{"n_head": 4, "n_kv_head": 4, "rope_base": 500000.0, "qk_norm": false, "extras": ["capped logits"], "init_std_up": 0.0312, "init_std_down": 0.0057, "lr": 0.00124, "beta2": 0.98, "warmup_steps": 423, "final_lr_fraction": 0.05, "batch_tokens": [16384, 32768, 65536], "doc_mask": true}
MLP neurons of a small language model. Each row is named by its layer, matrix (gate and up: input weights) and neuron, and shows model dimensions 0-127. Each number is 128 + 24 x the weight over its row's rms, rounded and kept within 0 to 255. Numbers have three digits each. A neuron's up and down rows have the sign that makes its largest values positive.
Before each neuron's rows, "fires after" lists the tokens most often just before its 100 highest values on Wikipedia text that the model never trained on; "fires in" lists the words (lower case) most often at its 100 highest values on Wikipedia text that the model never trained on. A number after a token or word is its count.

fires after: "\n\n" 39, "\n" 10, " (" 4, " Ba" 4
fires in: "in" 32, "sexual" 8, "san" 5, "from" 4, "bašta" 4, "formation" 4
L2.gate306:160097131111119126057099103152124156143103113099142111206117117099194163130110085168112157108059121107153132130129139119104138135109180098123128124123125133151142106091127146116132139158091085093162134144135129111114153130145112120095132145114112099056171129136139109135125137088145103139149131120165136140095133129106135083129126115120167087146124152138153157157113119115126172127127
L2.up306:135143144114119130126138124115132129122148093143105112116107086133115113106108142132128168136123153077160144115129081122141118117130162099150104131074112139110158132065111085128134113123171132120120140112127138098151076145137183166159145103100124145145125117126104121091155122145147141131091163130140117134103139117111138114147166143118171109137074111166122170131110098169133109114092

fires after: "'" 32, "W" 10, "," 7, "–" 5, " meet" 5, " N" 4
fires in: "s" 32, "wwe" 10, "its" 5, "000" 5, "nba" 4
L10.gate526:160131179101130118116137128169128126146134151127142121126126119166119097130102153125159185078160112133119110087158143138088125126153138132095140133119129126131112153114128104107097147154150111125107187105153177138083137158074167102103116103088092163097160143094184131093130136107104094103137112128113150094099137159106129108165161148112144141109149117132133111132118158148149123089150
L10.up526:144063106151118126114127102112171117137111146165107150101165135127105131124138146103138138127123155163108118094127137103102123178119137076102125102134137116143114133123153131125131149147086126145167117084145083138112133152082124109073091174099113113122149123115145191154154154129115139160134113144100142149103159153125096135162134171158139164105138120171132107148138169132100144144132

fires after: "," 80
fires in: "as" 17, "with" 9, "it" 9, "production" 6, "at" 5, "written" 4
L4.gate579:130133115152115136138143129130155144089099102138125131126131157182109153146128111137111113122186140103106082097118114136110126145123144136132138101169136065133098164081123110108107106134129140148134154125120141136149135160155134134113119108112108111117142123116174174155141123137110146106141148117137154135142168103124112140094100106149128177153131148112102128151109139132144114162124
L4.up579:162163121126093176133159142127145138146098172128151120128141097106137133164122115117134136157118114123123140150143140153121157149099097112137120106127120149158098110106147101120112113142096159150087122136097074110156152119134117115156165107128074128077146162099119133155114159157123100176181093139109117127119106168144142149088127099133069127137135113174121121134109112139144151146152

fires after: " the" 32, " that" 8, "Early" 8, " this" 7, " of" 6
fires in: "time" 27, "life" 10, "year" 9, "book" 7, "area" 7, "era" 4
L4.gate52:122097147117100117113116137114147127112163130098132125124102101136157150100125143108160144098148147163099104077138165153148129140122167175129150089142076153110090112144163146115104139081078115126109104142133170119137149162113121095154132164134132148136104135088123126133108172111122098136105057127105127086133142141129199144141109119116140162175127168081118152141106102124092139088134
L4.up52:140159152124111122145146152165108091166145173097168134105137099113123138164140137127168123142139148156149143139119117133124151143081141109112133150112195141159128177087128118097137091112127091142149097136129150166117104127124107092103152139100099092152115126135087073139168166103119097104115141123133131104173176157134116150155131145090128091115119133090137152093113118117141100089086

fires after: "." 88, "\n\n" 10
fires in: "the" 92
L4.gate340:136128110130100164105114073164159121144132106153137130133116148112134142124121136138131144128171146140083123110135132079123132093119153132124143129091121082175137087140111125127122127137105110124121145146095092178101135147137154107178109117135165130181139123132149142102117125151109153133164139157150089183134138081106151118147134124131154124140164131109140151106128130149133128100109
L4.up340:122116124161083121142149131131129136142137144110144122113148136120124126140159144158092136114142146076121096107103175159121151168119175097114148110125148098126143144161168112162102101116163099147127096136084073126109165098128131096116178143128142155147157113135183131108135090140114092140097115159118146101155124139084105160146123149091135127155139129116111144135112122160102147094133

fires after: "," 23, " in" 14, " the" 13, " of" 12, " |" 5, " and" 5
fires in: "boston" 15, "wisconsin" 12, "chicago" 11, "florida" 9, "houston" 8, "kentucky" 8
L2.gate221:153139108148153134173137143118133142096176122151114096145111124127141120121089135099094123165176140127083107157145092106170166126095095160192179133175107149125136128157126147131115139121113116139084144140115155157154137153152135150116097075143111109155125107125120145152140123126151145147144125118133087067149166125126151110122147146095117150156137144093116150131187145153098138098123
L2.up221:165118138135126165140088136151128138064178091109120110163135119107160135105115095090108103148141163091091122115133138103124144143099110165176134155133130136140133099146114104118137144142114130096110112151157139145137169164169131137105089105133117124115149146162126174137156113111135130176148111094151111073153166116123140108113137168141119133097163154110115187146153146152106153117095

fires after: "," 81
fires in: "and" 85
L4.gate502:117135170114133110115156138121166148124123120162144144139128121132110107123090115103146133122130125109150128154141115133131107149128110130133152141159100132091147169107090132171087127114116121161152117155120125143121122180138133148132117146098140092074133138096110156138143117099108138136128138115163075133165188125161111109142154111082107134179113127137136123142120131114092144111132
L4.up502:110162082087099139132144133102146147123108105106084123083166128123092122114121123115132095206138124168117125159102103130148141122129142112111148148132128099143137085111104103074116079116110128157133101139135114099096114124150136139146148093144155125124169100103113133147169141149146145150127112132131143128149150109099143133130113099088138133135109115106129120108123149158135100160157

fires after: "\n\n" 53, "\n" 13, "=" 4, " to" 4
fires in: "in" 61, "between" 6
L5.gate242:143084135147076166106170118114157135146142129091114126147094136118127140088152127141138150115130109178121134121141118139124174104112131066100140143132102085119128071135081094141121132148112143136101104124124132131131161137134128098150147144122105125153122183132128124124118158096141123101163108113132127126124176145115099107148111139097138115138117114127133200133125111111143080112141
L5.up242:150133102122113137154161110132068150094139138118146138176139115093138147124119127154165153173129136146141089161100121106152169118135159118125101130164092179162111113135059172134139164104098117160137133176113177120124121137138145115111147165107169116167091145115138115114118135167124106083107136146169131107120125130120119124144129167138156115175130103165147130140125156142101138108111

fires after: " has" 23, " have" 15, " had" 14, " can" 11, "," 4
fires in: "been" 69, "be" 16
L4.gate103:128143148154074144168111120140124143181121165195151106125183169112111089133172155123081093155140141104110078073112088121114115132137135082167140110147163119133133123116139101115106106144159135176158130140097103107125131124094113107135120149126120091130151095135132141120062147158142159135143150149108143107097126134143111126151124153167108156137090105118155146137139143133138120131139
L4.up103:180174150155093141127118101096109150144114164151109124125156139131114117167146132092134148120132110109106105102102121108106152121093120137103167128124123084133136091148127108079116144132088134069121151122135091110116158122168114120183115121154137104158134109073110099102114093137131169156155133143155161126130190100153122176110137132152111139102129132121120150147134140114108144120150

fires after: " the" 56, " their" 8, " his" 5, "," 4, " finished" 4, " |" 4
fires in: "second" 22, "first" 19, "third" 11, "fourth" 10
L5.gate689:078084169116117092149155115121153127071167116114121133139149170172138122135176151140098158150152120128152129139128137131104134127129130115195122124109144124133128106125102166149090163108119199144117123082103136106138154115143176114149137107120142144149118127129104128163155104138082140073156093113119133124109129129127113087136115143132152139153094146090174139071122106102145075134133
L5.up689:122117151162126148132128084158146160112114142136162119105156126161133137152182160152129110117116104108107142104149120148113134108124133130147077123119140142102121160116135147118097078130133169155101117115143142125147123148128143120164139103128128092110152068162123166149153120100118139143112135083127119145130117123095139144181125105087091119106145134125148146092092178103131117159106

fires after: "," 52, " and" 7, "-" 7, "\n\n" 7, " (" 6
fires in: "with" 33, "by" 12, "as" 12
L4.gate18:131105078169126110103146122138138168150157118171116127138125142170118144131197139104142151121157135144131106107072114088158118130092129141171098097114144143171134167143120126141089132118141098159130133124100118147100133140101114159179118119127151122120116097131166107117139117119106128166130105105171179127196165151114104150125095107105121144131123092130135136115146144125139193126106
L4.up18:125137158150096157120136138082152161163108127122159146116134123106103128141165129134119109143094176115132154120139117079084103105126129106111153130103151195131120161159110096121108163151123128107124156174152147155112124124136083102160118139123125130143072129103129103119140134152181116184108128118168165147131158108117107140134114119096105124112166136131151076126115108125145123139120

fires after: " |" 73, ";" 23
fires in: "7" 22, "6" 17, "8" 14, "5" 11, "10" 8, "3" 6
L5.gate222:134118162155106141142113119097165123131112196139089129107147127158100103128164117139074115112142143158127110102119120134127132113138137172137120081125139084135134110132160112183085101141168160131112189104070083128105133132112151126150100127105156150124131125117157168100141145114106132118099168135138128131101118135092104128133138119177166145129113145140154159123153147142097119150118
L5.up222:135144138140140151087127151133125135137134187124167091182110174144134131140080078123122106114118129125139156137074131167140116127128122151113150092140134106116080108184110107158094146147095117104110160093140082136170149121121133126149118121103118128139115138106117128068130164075170113075091128137119150166120137148145113094109123132136143126136112126150100181100125113111130157145078

fires after: " and" 28, "," 25, ")" 5
fires in: "and" 33, "then" 18, "in" 10, "km" 6
L8.gate428:110091123110122119102151107188113147135140116145142120130104101173122129144132138106108122119163134103117091127141153128121142173092130193134130097133075086144147121123090150129095108105154133123093153127125126138100139129101157123088166137108148131147107163088126144117156189146076101117136175140130132144131137147117118130133138150129141154127105136118128094139109141132098160136126
L8.up428:119126097093126128146095107099143123133134130111148161105092115151073131174119137117144128139120080128118108129127142122163104135147084150110110136099138125161146127126115124140092155139176156120116118121151130130122131127092154103128130163135136170133107131154158125141140105113096133128087111117171165111128172135078132143108136100131106128125160150131131111150126113179128093131176

fires after: "," 53, " and" 16, " out" 7, " was" 5
fires in: "with" 22, "was" 20, "of" 9, "from" 8, "had" 7, "took" 7
L4.gate487:134087147098156118128133120140165162128153143140177143144112115149127133135124139181132111123138141113093153141149114121095127142136177129159116100173127105097107154088133129133130152107106127147153140120118095143133134151121119138139117140074129171115106112093173136110084089122115136141138162170115126110109151122119102136137127091121096147151121099148119126142114147107127170157169
L4.up487:146118101102107104165179128111150163089144102088106137128124152100107132125099144115130118184142097117103103104091126076157124121096117122134094093157117122116119097161188115130160132144090115112111110123123144114161126125136168186152111122175122161169139103101114111154163178120101096148157108129103111135146141125159133114116170154141122140162170164103097148104183132159124109134113

fires after: " the" 26, " The" 16, "s" 8, " his" 8, " their" 7, "The" 5
fires in: "first" 33, "last" 8, "second" 7, "final" 6, "previous" 5, "next" 5
L11.gate522:188106121127112104109123142097145108104119128090134136105123115152155144095154120164147161112165107148155119113178153124113103094142182133112140088096127107100158097143119124150137123132108128144143161073128141133126146094128169134174150101111131124119125116162171094098091142176136125113134123133161116132122169136139129107115090127112128149127121143109098143143127147116137124127137
L11.up522:107092131130139128165141152085175105116148138094098111108115147134161124103119109163132101090117116103114101147079125125134116126137126130108122169118124119120081113157125127134140088142147131157131145113154171078131117101161151130096135128172164129133146163131102125134154143120154144161125143150104139143164110142155195174143112152111134110092100137153100099104140083123122127092132

fires after: "," 65
fires in: "but" 85
L4.gate414:115158091145124131183133114114149126148127110140124140097131106131110117139148121131105177133144153072134111120136129107182132160098108100092109102137153055182130099087124111114118129118129084160090122122128124122115163136141128107160159122153133122123081118178162141124149067105116127145109127160095135124156100148156157103122147124130167098148068126147111114098151125128122174134111
L4.up414:125131145121112214087146183122112162100126173146094095125098141133148134139087134186163112158141149156070120141130151121143152118125120108155131107158140134080097142169131139126130143100138115146110148149106111108163159161120165114161138155116124151127158115117144113077057141133123129103109125154133130155139124080117146160134088085121127160128141129136119131125135095114121135143174

fires after: "'" 47, "," 18, " and" 11
fires in: "s" 47, "their" 16, "its" 6, "lawrence" 4
L4.gate216:106112104122101157133113095112151132110149087131168074100129141119099121117122095134108113113157126134114121120089099125138140153102108149124170124092104125079150083097132163094115100122116159128108153118123149167124124128131146098145126100098124129132153120169157111060148112132126150140125136148115142065118137095115100137133091121139135158100083085121102130144144126114152088125157
L4.up216:126095091121118161142123135143166134110084076125125103071152164113119129118097093146099117115114109093128147139094115115088149116128055089148152122117135141115114133104144119077111133142102135125146154176160137132126110136133100136141182142146092124118117102146186110101170127146164141151130110140114185133124121096131112116141099153146138103101126110129140107157142136100173136192170

fires after: " the" 13, " –" 12, " first" 12, " his" 11, " Su" 8, " third" 8
fires in: "first" 42, "place" 24, "suzuki" 8
L2.gate366:130090163163120153105126141094145129141158070131141152183143120134135153155166138178128096155135128164108157084122088117105112114125174157130110136123131142122115127142159136138136124160133134110105149125094161154141136127130134114139155131141122149160146104147156108176124140120131166125139124112122131130111136137155068108145100151147148117104110136156133092144146131136134093080173
L2.up366:130125135167139151081096172077117142111132099091129108170175087137146118143119142126119112178089107113122102073117096130100107115122115131122100140084129155120118146133141096123114171164116159127120151156149149155127109130132127110126134105139131099153115126126103139148123154133180153144115103116133115140103150169133094099123117141134138086086102157176155091155116113128138105101146